config.toml
num_hidden_layers = 13
hidden_size = 256
num_attention_heads = 2
num_key_value_heads = 1
head_dim = 128
intermediate_size = 2048
vocab_size = 2048
hidden_act = "swiglu"
norm = "rmsnorm"
norm_place = "pre"
norm_eps = 1e-06
positions = "rope"
rope_theta = 10000.0
rope_fraction = 1.0
qk_norm = false
attn_scale = 0.0884
bias = "none"
tie_word_embeddings = false
parallel_block = false
init = "normal"
init_std_qkv = 0.0235
init_std_o = 0.0
init_std_up = 0.0235
init_std_down = 0.0
optimizer = "adamw"
learning_rate = 0.00192
lr_mult_up = 0.692
beta1 = 0.9
beta2 = 0.95
lr_head = 0.0061
max_grad_norm = 0.5
warmup_steps = 441
schedule = "wsd"
decay_fraction = 0.796
decay_shape = "linear"
final_lr_fraction = 0.1
batch_tokens = 65536
max_seq_len = 2048
doc_mask = true
train_tokens = 354500000
max_steps = 5410
dataset = "wikipedia_en"
MLP neurons of a small language model. Each row is named by its layer, matrix (gate and up: input weights) and neuron, and shows model dimensions 112-207. Each number is 128 + 32 x the weight over its row's rms, rounded and kept within 0 to 255. Numbers have three digits each. A neuron's up and down rows have the sign that makes its largest values positive.
After each neuron's rows, "fires after" lists the tokens most often just before its 100 highest values on Wikipedia text that the model never trained on. A number after a token or word is its count.

L9.gate1047:126111135088069164200113040114137140153060152094154158093123109174080081166144150091116133163177139111101084171179140155152196140127133106116155173117099091102135142083161123125139147143124101149110153139097138162108105064099114095108113145089106079139116112154135187132176115102083148106
L9.up1047:137102094173126173160104127105079102123135175138192144121117152118111126151118101178122095153111174118106180162185172096144145174118089176134142153100154150052099158114082061136103172185110126206103137144102112149115096101088063176094150140155050128141141157188099122137081136095146164187
fires after: " P" 20, " T" 19, "T" 11, "t" 10, " f" 7, " F" 6

L9.gate733:119129144144111122125099144165167170110130205079117172104073084117172146092140084111149083087162081086036180108154127158123202143105124140131114181119137158088113124120078147177106147148112130104086104100125096064157147138121163083156151120071124128160129116134188116086133096126147151129
L9.up733:138118107143105125104102094112085107150089111086127126162131091097121166176122085147143099104080086101119155151111152196076112124100160116169141184116125084133162107145130143167114088155137162136100193069119086089076109142135137148108101164135176131138102080130145114166099059081156112208
fires after: " con" 22, "c" 11, "fin" 7, "ce" 5, " f" 5

L5.gate1545:108108163087116146168128129119112132160188134123112083109048115158183137125123087120116134088117101122067092112128069108084079119127164106164112066144137128069170146135155136121181097148100083180081110141095146163141080172056129119114105187093123084106150146173091116148161145137171121167
L5.up1545:152095108124114093164150105073140154113146156160124074108103103101170166134123124142134136149106135116095144107118090115104086151096148134167154116149110170125145128177059135159149037153138102134101116135045093101066137123094132136082105195181136095121094152161188045176174107092168117154
fires after: " to" 22, " di" 10, "f" 7, " re" 7, " in" 6, " " 6

L9.gate1734:117102152141098089124068069164163175160168116083116072118075100193160111151149083126131106191148108139122114168127108106097173180086157154164137118112110148100127109093175107125159100058132171126047107130082131128089149049135133091066109092172173140171131126138129116089102182101101101108
L9.up1734:091091094142108182117137090081168134129049159164134145174133134167152124127081153184088139105096100099070117120147113215133160198125111026126099124155116078141130094152128186150114092098137132141121098133058110126106095190143091107109068127135184085147079125105129136078155117145104120125
fires after: " in" 28, " In" 10, " P" 10, "P" 6, " " 6

L9.gate1934:125078108188114168135133153173131074170162127090141077100117100121108183092074139131099154103147160149080133143153164127222085133120118160099157153137140163110160098199163130048127107119117159113171132211182123086108113112165113151156090131058099127198143085185129114093136075152163126111
L9.up1934:160109135206150182097118130103181119135105076096113142091146121117121124112071129118089154106186142078103166152116154135163182126050105103121139162106166074192085139146128172110145117143140192088091152137161171154084065068127107106111099120072075124116097152153099165101113118085125117084
fires after: "th" 12, " F" 10, " st" 8, " G" 7, "ne" 7, " ch" 6

L5.gate1995:186096130124098122202087114159154159121155099138120117112065154125133126118113129050114090104121129154137095135143132115051077128185112112145119134154179151165079113091154123140137087081140118123089065134095149042120141174150163126120118119096094107121096109091167165142101136120124188168
L5.up1995:137116115172165117147137102112100151155100137148146162144146105146116078124137055136170117145107164091079060123114164163105122113173123153126097140136119125085069100092164195129088134123090120142144110176148067094186128152093146201174154139128123142139178095124157154166131082139151123160
fires after: " in" 28, "In" 19, " 19" 15, " In" 10, " March" 4

L9.gate972:154046119133130129126180124122097093133185098145133145105215155190113109129118071151184124126105095142088184177106146100160138115110118098131110132149136110109052117116100125111104140099147156082107081134094094140133190119121118148108086114144148133113172087111096084067104155100156076124
L9.up972:079102161105180176056158121166159137160127099151130097121122157171138139087099170161113167096121125094127166090084150114087155170121153194113162071185085136129149115112156127188130140113085122105075141091071091184125202093139107107136129138116082153074129110145151127138097155104132174130
fires after: " C" 24, " a" 10, "c" 9, " c" 9, "A" 8, "ic" 6

L5.gate738:117136118149172110169121162123146177125204153096135134096079061201175117138110136120108124082136152119072113152082179178091129099134121111170185088142157105119128176132118131201165167101155086152159145102082157060176106173148098165128105090091110172183185140148193101187106171131156104101
L5.up738:113074162106152099070087097177091154123131122087111065114125103127182122140147149133033097130125166131131134152113170158091158106135075100104094135222138100067125136135105104163146168175170096151130083136165188149129093145139110081116138142139141121144127128095148103096106182137112137128
fires after: " " 39, " the" 16, "s" 9, " w" 4

L9.gate208:125144120139141117096100108135138165180110148171124155056096174084128169148098136108161065130175079150116149174118129097092143132083192174184058158141099139150117166125069155161161133145113140105088086139125104079139169192064079178102136134122127128094115150154130075089127065115145090140
L9.up208:147091162098164091108120127105125104114079128145135155081080087111134154088144168073063105122149173201127070136090152081148115088107135166107155135199143111099132118166135127138125169097212138171130098079162104120107176116149129199133116110122097109148170132177187053089150145179160139113
fires after: " M" 21, " W" 19, "M" 8, " F" 7, " U" 5, " m" 5

L9.gate367:148091093129084147144110133131102163121102136098153138112108137135102117132085163145173126114171121101067099134131178104155166135136187171108186115106147100070136107131133118102151140053104121134106191103095172130111234142125125088105173135108142129145124170217114135105096111095157139157
L9.up367:149133135174148069124126148107086083130141161088180126149100138179143150137096116132172160147126138156103192138131101087129122129167108154140204145091094085093135213110130065118132100108160094145160076174108198192072134111086106120155097159103029122084120121162136124098117085082129112146
fires after: " T" 16, " f" 12, " in" 8, " V" 7, " b" 4, " st" 4

L9.gate1353:181109100157091092111128112112137144121122139117152151121171145131129207146093127171102122126178159098058088164127155153105116144128108158147129129106069142111122165102098089159143148111162066110093118114106177104080122096126152125149097121206100114114114080135122122201122117137105158125
L9.up1353:148141058183101058137168175163172160104133120146134078124091111167161122107103167156127168161098119113119118061107098090105110156127139156105166094185145165096141113163137183105107117161160108099180127139119097200093101102134122156118084114114123146141129133165082171158188104090151169178
fires after: " in" 38, " " 21, " an" 7, "st" 6, " In" 6, " at" 5

L9.gate1363:117095127198054111117150112141101134143100168127113144174105155184115156105128097149105143117145129180100158137156141142097111149128157181134129143160143154084046139151135115123156105142146164145122127144129114169114160137168120149117128119129117154124104091182213113090129183188102149161
L9.up1363:175150131101147141098119129132171169109119091118107104135116196128166160103134135129113127107132126126151112130116124139195168106054097130170157149123109134062116182085084172137132159110124109118075095139175127170160096153045160156183210126153143124090177124115096158106050139101139075163
fires after: " B" 24, " b" 12, " Me" 10, "b" 6, "B" 4

L9.gate65:098091127062073123205149097085192093165119078103088127123145200162093182136107163058158145139131125145075170128150178165096146156133134099065138123140119134083123089072178086151185090079152148128143084150162145088102145129133171133077130184059126152193118100171150120114118108130107114056
L9.up65:154077124070174166074094164130161170121083108160145210134145119133172156133154133190106070092121114075121106134168160081137069174101160087100141147140070121103185140080100145072085125112178115122140112135154076114119134160150141154126160079156099114128144110112103137139151125143168139094
fires after: " " 30, " in" 8, " re" 8, " a" 6, " h" 5, " 18" 4

L9.gate1382:172134122112108118132193125164157076147048124121138083171139161180150117085141117102106127112113124150147094116161141174089137150082148121128101153078078102148192095078137117120131148106155080119104083121094096191161156110114145207035075159162125165148160145097074137161180100136118147156
L9.up1382:049171105116119174117167147170174127126156102112086111200080107132168129159145116154092131089110143149142151179108136095118138180161135166180205155102157123122138128126115165107188167116136148150111129134122093152117216129145129121137144153162065076150109172160134144122108096068142100111
fires after: "or" 16, "di" 13, " or" 9, "d" 8, "fer" 7, "min" 7

L9.gate51:058118134083149207114125155132094144129193175125160117068060165134175156173102153163121129151136165081140098128135181134092151163126138158169118107148030148112105170160179168142140109111181115061121140211125100170189081158109129150096155112074158136157123170143114083129144154152106127089
L9.up51:120116099152124182127162104123107148135105082112133096138120073136125146114097184136089134159073149114118168148114151119139143126149131141091213112215146125112192170146162146133084141192115117148078118113128125098163129147143111169115061113122172083100162185141088128144164160086095170132
fires after: " M" 13, " the" 13, "un" 10, " An" 7, " F" 4, " Me" 4

L5.gate173:208113119161125093138091115130163156143150137074110104149103141198170129115167155126184092129119132161120166129164176101126148118141141078132191127150152161076127147146159174189125128132122090117125130175155084166117114182090154105096104067157104177125139088111161087159139167190129135133
L5.up173:072136144123123111109110101088131101137121138135165173179156132186154099068093149142126114150095124101145183110112134152161107077104091132096113155143126135117096134152082112074101092133123093168113169113135148128098080116148163140153108156057151136085142120100112119152087218171144137141
fires after: " " 80, "-" 5

L9.gate233:096114144135108101174158075193113129181104079115142113157156120209118103117067182164173148111147135091121108178119123163155146131149122148185153134113142101074136155175114126097134104114100135140132113162066132177107207070060107122132130088130222128135104145155159148106131133170105115055
L9.up233:127123101071142128055107076139126097126137188093087140136158093219146139101173102092082068111082112095110119126127128153122109140156122157128105200094046170120145117070108154127111154180154119096077105069107163156094159089104137123101144147140065121114123151196193123155100109128120178186
fires after: " A" 23, " a" 16, " or" 8, "u" 4, "ic" 4

L9.gate824:101122098153137160162147129139114136123186100106165106142122083163145162107085113133134080046175124124163123173110094142151124108157126123048079126168164134168126147014085081135102152120133170151111111212144084094096138121137212173084120174191155109101121142128109188113147135126090111085
L9.up824:099159110142118132120125101139154085140182088155146135166047106126105124095177168100113141096076121112108019081135070157131117118100118101052141104151129103178139139082132084156163133125105143113144134173125075156129126106176116123129025164133156155126152204088138202163164062139136119158
fires after: " " 33, "vo" 7, "s" 6, " h" 5, " Le" 5

L9.gate844:133146143137119136122147083158125165141137124144149091135138147167146137141119118128209121106163154128130058109119141095104088077115145155136172177116113160158165182088162167128149113093173086101154148166133108143129126170150135147126088119076173125153149087176115117163041061126154117130
L9.up844:102089087148131123146120140147144137126146136133105113148192144158158125081110154155143150153076178145129089171116112163145144066130150133096143150110120141143197180160189140131128136100113114101108166132155128083135137109074119166144104081103120141168148081126173118106096145120189111111
fires after: "s" 22, " pro" 9, "t" 8, "tion" 4, " c" 4, " S" 4

L9.gate225:100141101118171115078115114122121124122100129075135120114101148160157083096045111131118106136121067157113133173115172106142122145140132151083163114190105181120158075179107164096110179089103152149159129167074069100094163143147147163158095155141141103108116106130163137139123081128149083168
L9.up225:071066118058115091100132087093149182162155147146136107125169127106141098129146115074112127074122156142136157083119129139160110138123173097129125163111143079178138153113123130128109108144096141119129144116161120182097070055169084202113146127081085050215117140135065110119120104116115140115
fires after: " d" 28, " D" 19, " L" 6, ";" 6, " O" 5

L9.gate413:161099147141083125198142121094180132181137102157124101131222168125135131121117120108112127118165141180117110168138186177126149176123177130130157139103137092216150142100146117156130144102195132109072201076097152133094119159100170189118125177165141131125125085095126144128132155119092131126
L9.up413:101132153101148134114156071136109136140046127170115149141083140130124099151101107136113158151051105180164110151106144104136103084171076120137057119140129188095086138138100171073128096114183138128090130112147146101114108148153129157193141105129146181136007172093170129151144155139087167089
fires after: "." 57, "\n" 18, "}" 4, "we" 4

L9.gate1686:121084116112087118154160135129121112075207155120117145134100155204125187078145113101120129192158148109024138157129132162132136105126103116034141175136099114075194245130153092123120162070125097132149097175082102084087122175126164162151106126182133136182092187085145089160166155154070105117
L9.up1686:094124127122101071098177204145094105093156138112142099131118175110146117153095164165167083120084181105165123093134112118066133082143143155106102106137101140187112149150130121167083129085117133101116121101032097158085105077093092109075154137130171085118094095095085143158123134080166121140
fires after: " " 63, " in" 5, "s" 4

L5.gate414:081149172134075081145094142127101111084130073142183119154126098144079114166155135085132133107186094103102165127094080140093183144151156133178118107102182124132127141163162085068120121090122154150082121093131091139127187120157142118165161058097134098138159111147136066129165107146151178133
L5.up414:071105137119147193144093141141145107133206154120183142079148143162099129122133114119116050148117113151137172172129094124075134169129089150119079096136118093082159151159168113109146125179120195134109108096123169197140098108074091157112111118080112130162166130129100093105149173180121147192
fires after: "A" 30, "le" 12, "M" 8, "sh" 5

L9.gate149:126147118201059119080188092127104116154177129144146118140129153131151114091181173140120087074102115129059109134092161198175150046133162119141151129153135160167190150120107107055134132121157163075183157162163122099119119148115159172140109073087079172163147117100086139134090155153179114086
L9.up149:093093189138125119057114123190155132152102107135157126125139138107104113090112185181182142082078119160168157164062161093116135155104118105125112087113112171100144144181127143162116154137119143121155161089128158155163093095096145152119095133088158147112158109172106102160127131154092159127
fires after: "s" 49, " S" 16

L5.gate1937:156071138037067099099176141121103115114116152079119108089067126146105151112124091145130103063127162175099141142080150134124110126140134173162122100073161095119145139115122141132059169174129134173131152176147120163152133145080150139161129121119138074116131131148212143081175117134106202117
L5.up1937:100157104095162125132153180155090133151137143163127122135143126098135165155130084140141139142172187175159086154187133116123155098145115117205154128145141113109101121111089092095105128103053113069071126173229144158129122105159139149063087080112124089075158126170158082139093133102124136093
fires after: " C" 14, " Mi" 13, " co" 8, "M" 7, "C" 6, " M" 6

L5.gate60:112097060058106159121103122115153158123087100155158091122084088096156131102060145111098152113076110130124138160115109132151127146106128180074115094114167118095105115129126144069120124127099170106084078120100130115155156136082078161129099175126148147098181145118121165155153119174137139221
L5.up60:130112121116085131133103160121150136120123096084169163176129096144135151131120084129113167123125131102100189161152157163118137176130096137147149094135110144095126099080121164157159194162064128106092120127166167103160115106117164109124115153175126079144168115098127166165173126108146131150
fires after: " (" 36, " Al" 8, " and" 5, "t" 5, "s" 5

L9.gate1150:165113181123155103096152124154178162121106096133190174132097128131115135095133118102076097104063144139135138117139121096118130123116196113100152122088196137108169099169132081163156134205089126146127132149085125156175133154109151123214153155112135170104056144206159125150146118109118139180
L9.up1150:144200108126175155147067084118140140170163080157114159159159158194108147126127135114136144136116142129183095193191151108063082108137086169116073165107108179164170145146178097165120127096140168083166134129118119161146170111118081118174123138147091155087098168131174171174125117100066144156
fires after: "k" 12, " re" 11, "or" 9, "/" 6, "p" 6, ":" 6

L5.gate722:178121097130092167154098121073117136171139110148133131131112090108128135129142071132088105113177105108106094122112124107127091123117152088155161147150167107148099160133167158135114161044141110104091163139044111099127115146120134166100085121150132117093142123093164119158092104126158083147
L5.up722:096086143132141142152124116163131148134109157117174144132140105154108120086106135049147144156089166136105110110117084107148107166204142095163132132217101172160089107139115134178048106151048066171126123113127118158140164137149128130118158121069113106181144148164122136127146110200107126132
fires after: " 19" 27, "," 17, "In" 11, " In" 7, " November" 5

L5.gate1957:118111117123113113169078136100116186135134128117148076079093145090100142211082087179117119147084092142123110072136149093148127147105221162085150149159164143095118137110129083125097120141087084152071095194190142109153132138125074096110113122118161153081193088180171131138123156170166097111
L5.up1957:165156076147185099137108141132117057158098131156116188153124154161196134137071148050101162148125118167116117135155163189115138155135146136139147166119145136169081111119086079162094152143144084168106132175137116138112090093164167074089168123099097171119141077117169088151154104145161110117
fires after: " " 73

L5.gate298:152117158125139180203087163124064136194123120159128134180163100144146104136176153102186132098066159183135016120162125128093128172153158130113133116156134138214177128068156165161153133144101134137131105094067090108180093120171107132117115119093091123081103110098142130113164069082106122116
L5.up298:121143085145142151086168111131157145149107126092127143146113102171095137074144149134133101094066110132096072156092149148144112114074113130094062105154105136124109096167164113130081149168160168115151126195113154121159106148123178159171109158099120185123169116145128113131068211102113050126
fires after: " 19" 25, "In" 13, " In" 13, " Du" 12, "s" 4

L9.gate525:119110129171148131183145134105161176145111089111130102112128108149100084150149124153078090168140076091099124143126131222175061086122156116102143132121090063111115134093108173093172171088143068112138176133151076099148152151115136151075144082133138170167124144137198128144116137101122096165
L9.up525:113107123158100125069156171201104183158132099156090124121114112110119074120047089117136150128154076117141119086142128194144145072143131105128139148144122127132113145124162141146077128143092085124097132094119151123084145037157072204100098060095074166174135151083081121135166154089128175098
fires after: " G" 28, " f" 8, "la" 6, " F" 5, " Po" 5, " p" 4

L5.gate819:169066143053148110139140081116135133132202151148181126086103161157076145069150139185166105084110139132085147154097137115102169119192130190086145100169125089147152154133168165111093087149117094127094131162112075142184103116117140112187122084147143149095198060221090132086131118172106132191
L5.up819:161101079148113156107139134120200089132174100087157125161154102064125140113132129098153137108109109212153189069140108130165093142107151128074197142149156088149085107143111129096176152142106125086083185137125110115094127095123146149103168139142179150135121128092155117132127181146150123081
fires after: " " 28, "==" 13, " (" 10, "S" 6

L9.gate1894:117135146152100117166081078117161110150070129160096125081115097118139105112131132102191098126123123112099114120177196088109152115091146157130097144138165114130126119225177083081165131122149078152064135150135094126146190121085106063160137103136170170105118159216156067135123119145099123168
L9.up1894:148150246225099160163130099180092109179139151176113113117127153178138062129136168117114108127119116155110155103058163129170121162111177105140144166125100190140135080124067081076134095123119122155152108087059172098098058115125109193111187140113095099161139099162116125116141125211175161093
fires after: " a" 32, " " 22, "o" 6, " p" 4

L5.gate51:138138114154131116135126160143199137152136118131100173156125095200137123136122129148191125127130136071119141122114124152178125178166165099176125077134158132124157142122159086101182126107078088079127092162119152102146152138039106122051097106125154153134117106164180174126120170143149113113
L5.up51:168165182176101129112113108124087145120061086146106116167118144088164062157074140138093109112081096098136131155112104095169131077153130123175077173184127130176132146095084113057090104125165092094084123125155156136145119153111120116116133071147090155067127112084146192079116107139091112155
fires after: "\n" 30, " " 18, " (" 12, "P" 5, "F" 5, " \"" 4

L9.gate1157:092138127176130174095100082086101084108046181159083180206144113064093094103093122142144138164104119142062053169137130140131127095100137099102141152105103165180142116069153117184160142096084133074184152119111183146133149173122144110139149081150132083068132135139125125088110173093124103118
L9.up1157:148129148172169154085169130145137141176142122121118096168133228116134108129126195182106125154108166156128099190122130141115170051164122127127119078103128181191128139133146103089076142172129080097068183081129135125108119114093097130068107133113117115139143116119132103099146145118172134151
fires after: " ex" 23, "p" 10, "ur" 10, " pro" 8, " comp" 6

L9.gate234:151148170170160204171105073061182126135156173107133161131098144121174099140094093155079169160131086106102151128131155131180066175139105109042139121175105104108149093091115120136137141184136101102148145085112129107116126127117147112173105132100118132071164111101102170141101118131102132134
L9.up234:115071167109141057101123114113159174155105088134130194154153116098134104145101113151092169080138117114104107115143162143130156125109108081151139093127124071157109109188179156099196148056179093184074138144119173134110088128124124111071096092130107106174144123133163051174131141131124102175
fires after: " O" 29, " D" 16, "ir" 14, " L" 4

L5.gate1386:059159122146050122129123145088068105183150114069101147135106154090119106155158108128164088132151114079118182108172144170124116085105130181100148089137078121142134129130122138156201121141163150177081094116108041129085160045043112127150163144148110187100120057118061111086155126160129145127
L5.up1386:108100123118197170164093072140120115090128133099178172120083159155148172119105059114121110170078089129130105123133113157159165118138151134157163129188197133110161105173123082164076120157126101074098086185134125104132083089069183157177193146144080156117117100176106149127068157121118097122
fires after: " |" 24, ";" 15, "ic" 10, "s" 8, ":" 6, "P" 4

L9.gate1275:114100124107153122085105090120101065146071208130126167168093115132094081084107184167158140141166149182130162129108145157082095113127184153122121134168150123106111154116109159142126152140134120113145119071099105104144162121068148085115147120127181171155171162099167153173116128077117144149
L9.up1275:180189087126162126100073098039119123129140106179138174185146160172164099088161165114159095131137186164098131104114167087055099089111135130138097074156173120171126134161175174166110093081140120122104093047164118069111160152129167175111129154100111208134130140114126103114067177113165173135
fires after: " V" 21, "p" 14, "P" 8, " comp" 7, " p" 5, "op" 5

L5.gate236:084129128143062145059154146167173120157093115065119086100098135157112142125152028110089158117134107107089043145138128169123116119164136099168128080166137151198188126164119157124125165099116173120113083117132131041125149142117149157133098164128070126119114134167118106176130092126115039134
L5.up236:132118163061092169146163111123148138155124136133104153105162160165144160137156137116148107137162122081138109176101133086099159071096094153173142150082175119115110114088158153056143139132120107092105148193183105147183114097112135109063139120111163065091104169182126082186112144163092105155
fires after: "C" 21, " con" 11, " P" 9, " Com" 7, " c" 7, " C" 6

L5.gate786:158156176132155132155134074144132132109139051127109160159113165123095141104109146086162117140101188159135099160113161093133095121101081123147128129163113173172080088110180141126094119123211158212110129111115123110107115087138121158098158124099138131119117091125136138139179138198157144095
L5.up786:161156115112109151135120075132149058110140123064076138178095154123104124109090166095155189072104180162163076169133160111093114147120123109121096142175139099114107092124185121128106207116135151178144137144133128135163124116140094116080166093074171125183131126164166184177115103149110130128
fires after: " in" 32, " In" 17, "In" 16, " |" 8

L9.gate1820:111135115092146142159120080131139112115148078117150173108133155133151095088169091087069110119097100121072152084118079194142193099128143167092101111178132107143099152115050143096128143132165096138116172132144126136080118106080096187092155157094118174091135129142092106109102097109119128111
L9.up1820:176145093131078125133137142111064092170152196133191129118096120155142128129120062105155092079090086181073116111118144170155126128106199093160133151065118172131181119074102135061094156159136153063155153216070133100124130159154143185184142120146155125086119096158127067075092167106119085130
fires after: "s" 39, ":" 6, "ge" 5, "ist" 4

L9.gate48:154132063170111130132114096081152134118143153135117102113095120178160142094070183162127125094105116086161128092086124128121151104092081117132195120183154122119107148173131104080110117088083067084124140161164160100128139140125063144120118090126144086137086141077147110163143198197093139174
L9.up48:123172105129133096174112138100202121095139146115157112137144137120112096131116141140077149145140150209154175134071136116230107099132164087118173140109153096124186163153131143108101081103137109157119152180148098094168123108101112091161111096117157114122127117097134115090111148118116073106
fires after: "s" 28, " " 9, "th" 7, " J" 5, "S" 5, " E" 5

L9.gate890:120083104138079125156141135092169131124101138142129102144102151173120184170124156148203095111172148137126085113084092079127079142124151142105142116188106204092169148164160134118132122043133147136091188146118099134138179093132099130115108112155116144114168114154116138126134119093113159199
L9.up890:128160181090133143148077113128131105150125160173130138187194133154157095158104193136111134083148129108111119116134111201145209136171115033148080129201107141110098145032053139078127128142100090157138142140122156114135142147157125131179121208145143079114215192181098131066129110119064139128
fires after: " an" 21, " A" 19, " Ma" 11, "A" 8, " a" 8, " An" 6

L9.gate1308:097138142089181141110054113163152138175143127108109113129074137122084101081181088156115103143108124142134094157104158069179148108130166154185120137148110107177121156101125117153117126142135138094153149164123111112165133123074174085129149121198144134146128103076074157162112137163078097044
L9.up1308:173130147074157152107094138103166101097147094110157138110130147070111091140170100127130078107125110138190089137112061131193112097173103090125120108189116136137107174084156155152120133163111119101168120198162102124096138139109142113178146143178127121058049175122117149157099099095109082109
fires after: "s" 24, "gu" 12, "u" 6, " Gu" 6, " " 6, "it" 5

L9.gate1361:121131113141103144105104117115141109128150157139137093081179148137120144136069130170129098081142216149153082188077140127129085098088167095078177139095141068131151171165127142121097088110156059082111178168152152129148094142133165140139141080038167148138130129149062089114116108144130163154
L9.up1361:098102139117076106089128085105198156210115149054121171082149102122146111157124117164118163177136178131162165186150117134151177098178088137153072134133137151141079165170097149126097114080137129164075124086107146100153096147137151100116096137089166125117168207082109152139126148136117127140
fires after: "\n" 54, " st" 10, "ite" 4

L9.gate451:148189093118112151137108146139121132111083148120124178092146144106180082164102110160180106103152187104145125114142119112168106059109161142111172239100154126105108150167133096106203147152125094143136188130133101114125152081146140138108119141141104103065127136136138118106094048143117095215
L9.up451:167112113135115097179094139171183145136132110080136120097141169129149158113129079121161102093118081164119054155181114145115110105117125094120089162130057096202137154126180181117137144057112147144160220146119107133102088102135136157171121133136114151149122141122116144153080109138167161166
fires after: "or" 16, " st" 11, " co" 11, " re" 6, "st" 6

L9.gate178:090126089099085170136162135153105128141140111110134154138133125118143118132117150087131134135117141106059152147177116092132175119101142112104198126178103133147182138157190137079133185152141083130097133116127078238154136113099116109168171178065152106053129154102161110117122110111138157145
L9.up178:175153115179118080144113109138137143136113058115104148110147105151174143109068119120161080143100157134137095108155161159149085099121121135151203103164074135118052080084171118124124196159171105065135138148129100123132202106177120086105144118124090135117162129155193076152162132113158100174
fires after: "R" 13, "E" 11, "S" 10, " ex" 8, "O" 8

L5.gate527:117155094087123145148158135154161168126080158148129092156152114117088156124128073125120122138155094115139153163148108149143132057140133117092132117104082118142152176118182160131125129028113108085113149183145156103058125142140143066170152146148147177142110181100113101121168137167121104132
L5.up527:144143137123171126086107130152117140130096066128124105143094176123135145190094120167067173105128111096118157122175109127105073130141149147178111087074170122078133120060139127094148173143090086116101117191079131167103081138137109096114164103134136142187138158157155115192181118110165100146
fires after: " " 44, " of" 7, " (" 6

L5.gate1235:171061179100133160138107179116138117132132129145090166123105131200121110107138151142184110138112180155122171089166156153107165115097112109131094166163082135093147127170111170127113136166123106119113099111098132144193113126158147148123124081114178098167171123121096114122153117141079163161
L5.up1235:111171082150110113153127174155060098114130166146143136182167106162134105179136152161121100135205099114094139162071095215134179104141081120137146136106179124131146135098126107111125145137125149200127203166125143145122113158140085072152100118138088169111153094153082137135108074138150130073
fires after: "A" 21, " A" 14, "M" 9, "d" 7, "B" 4

L9.gate1481:157106074160085109168099154117080063101115130124124114147146121190155116041126141149082187158165140108150104137162089109150164148184086120154104087123131123143149109137163102106127158092049109173107118123098084123093144158141124095178139117134154080139154151125139123146146137138124169155
L9.up1481:110084111103135118096171091183105158148106137151123109082095161119153046132078131157083134151126116152077153112102166129122133097120134113156148132127146191106146127186117147148070142132087181135139135139062170170079138129112133121135127115167141071159089120218135111067109053109099118122
fires after: " in" 29, " P" 14, "T" 5, " to" 5, "," 5, " (" 5

L9.gate1978:147107148149081101149139139150216108133148089150113182086078138172139066171141148154133187116218127155084129100099119063075156081132120139117128121137102138153127174174147152103141105119174077134179053116033112120100153108167123139123130100198183136148131154140200125156096209125126114152
L9.up1978:126150131170109145123156079110155161109144102131199076109123137148152124129130133127157163214079148100103142055109140110138153138092107143161126104097146144141091118120050103138145143076133125152111095114154108166127123111078187158108176166140107038125125099122137187203143113116158112135
fires after: " " 45, " g" 8, " to" 5, " p" 5, " pa" 4, "ta" 4

L9.gate1987:170171139148186165140158146139142103149096157121112123096083077125152164107134143136144122157057147123125128152109173196104103090208167183090089124160049135092166088096149150190164225085151125098137134171130145061123175191150122176123106126092125161079114051155148137146116123109098081126
L9.up1987:092126076159147084063105110142167140136155102099129125082138174159118173058102186182150125118112123131097190151116165122150159161170123117128136149138143146153128158133151179084120101145087148064130112187129113155118182103161163158160115124093130144126082130178161088172159143094181123085
fires after: " F" 20, " Se" 18, " se" 14, " f" 5, "ed" 5, "f" 5

L5.gate1179:145111150156113096165123075102126114173123086120086165113096153166136139109132165153208153097165168099130048119117152161173153105131136140131133145111089210100095152108196124087151098176180117142117123136109026106089119178111116159100124146070140163148157130194105119201147126151167116120
L5.up1179:229211112137163100133150170087168110164099148103175144162132190134174077126140121150090110164108163079135136144087118097160059095124177116108140135070131162148111085131114135069074123089112085123122093125120113098125123145155143107122145107122145137108064158108132149160109126148195127143
fires after: " " 53, " to" 10, " f" 10

L9.gate112:123121052125153147129174071113132097146116128085197132125097107162140120096136109170105123178144089092080160147091119064151176169164090166136179121151134120134099127109174128118133160071126092136175131190166097154152138127154127077118109138113146145072147152139123084138187122084129126133
L9.up112:128135142167102108158160106088122136142092189123046173148131130130094159187103031177162093130106119101080167142107181101113102148110121124173134101127100150132192126141122108159125145131054130088152183092149150112086098132126137115103160145125117113137103093133210089147040079133091165160
fires after: " con" 34, "n" 11, " Ar" 10, "c" 8, "s" 6, " dis" 5

L5.gate187:225128149135115142121130120161171135052157121157115127111128145203123120085135148111106120210101104150131145109119114180160133120105116189107100183170213115152164103066113163121114128118085132149139061127075125117084111192161181138148122134069138092113131117110155130211056157144105141135
L5.up187:163087115124132075140149106119108150094122129128081157113102172097110182091143115155174115118099109216147147128158101130152150160083114150152071097161101158135197088102120131160126144115127135149129177132166096115122118147122161117165065125073079119104144155121110080143105121180102144144
fires after: " such" 18, " in" 15, " In" 12, "st" 10, " (" 7, " Win" 4

L5.gate604:145126132134120148118163176180157169152133087084165146142096144107157150141116110151128104183156096171152129109162132135109138138115171156146152160098158130105104091159148087112139198112129170101051099183155166167112095114102071090150098169133131189119096160111118049132125128176209066111
L5.up604:127081089090131103174099126129139132128169123150149105145153133190150129135075126120118161115132182123135131189159131128144147123122119073181138153059104090073119179161160126120115143117171124121186119075183149172101149117128136117107134117073149126088171093075093123075029148086151156116
fires after: " " 34, " a" 9, " and" 8, "s" 4, "|" 4

L9.gate755:143052167156103131089150161152197128191144161123144055127110110183078148145139128160143126075089104143136115192150074108082129156109176106183131104138096162099119142131219091070168113108077107110085112177109102155111131089121092094127094106126101122159140136127190138170096156165155119131
L9.up755:064110164138145130140103146171128129133118146100099119112119171084119090096154153180124154155109165116135129099202120147113117125108144130145085130120156160151113069122166054171136092086146066057127114106108110103100088122098089143104076165100103164092135160140221143207143139104146145088
fires after: "s" 37, " S" 14, "ro" 9, " in" 6, " In" 5, "S" 4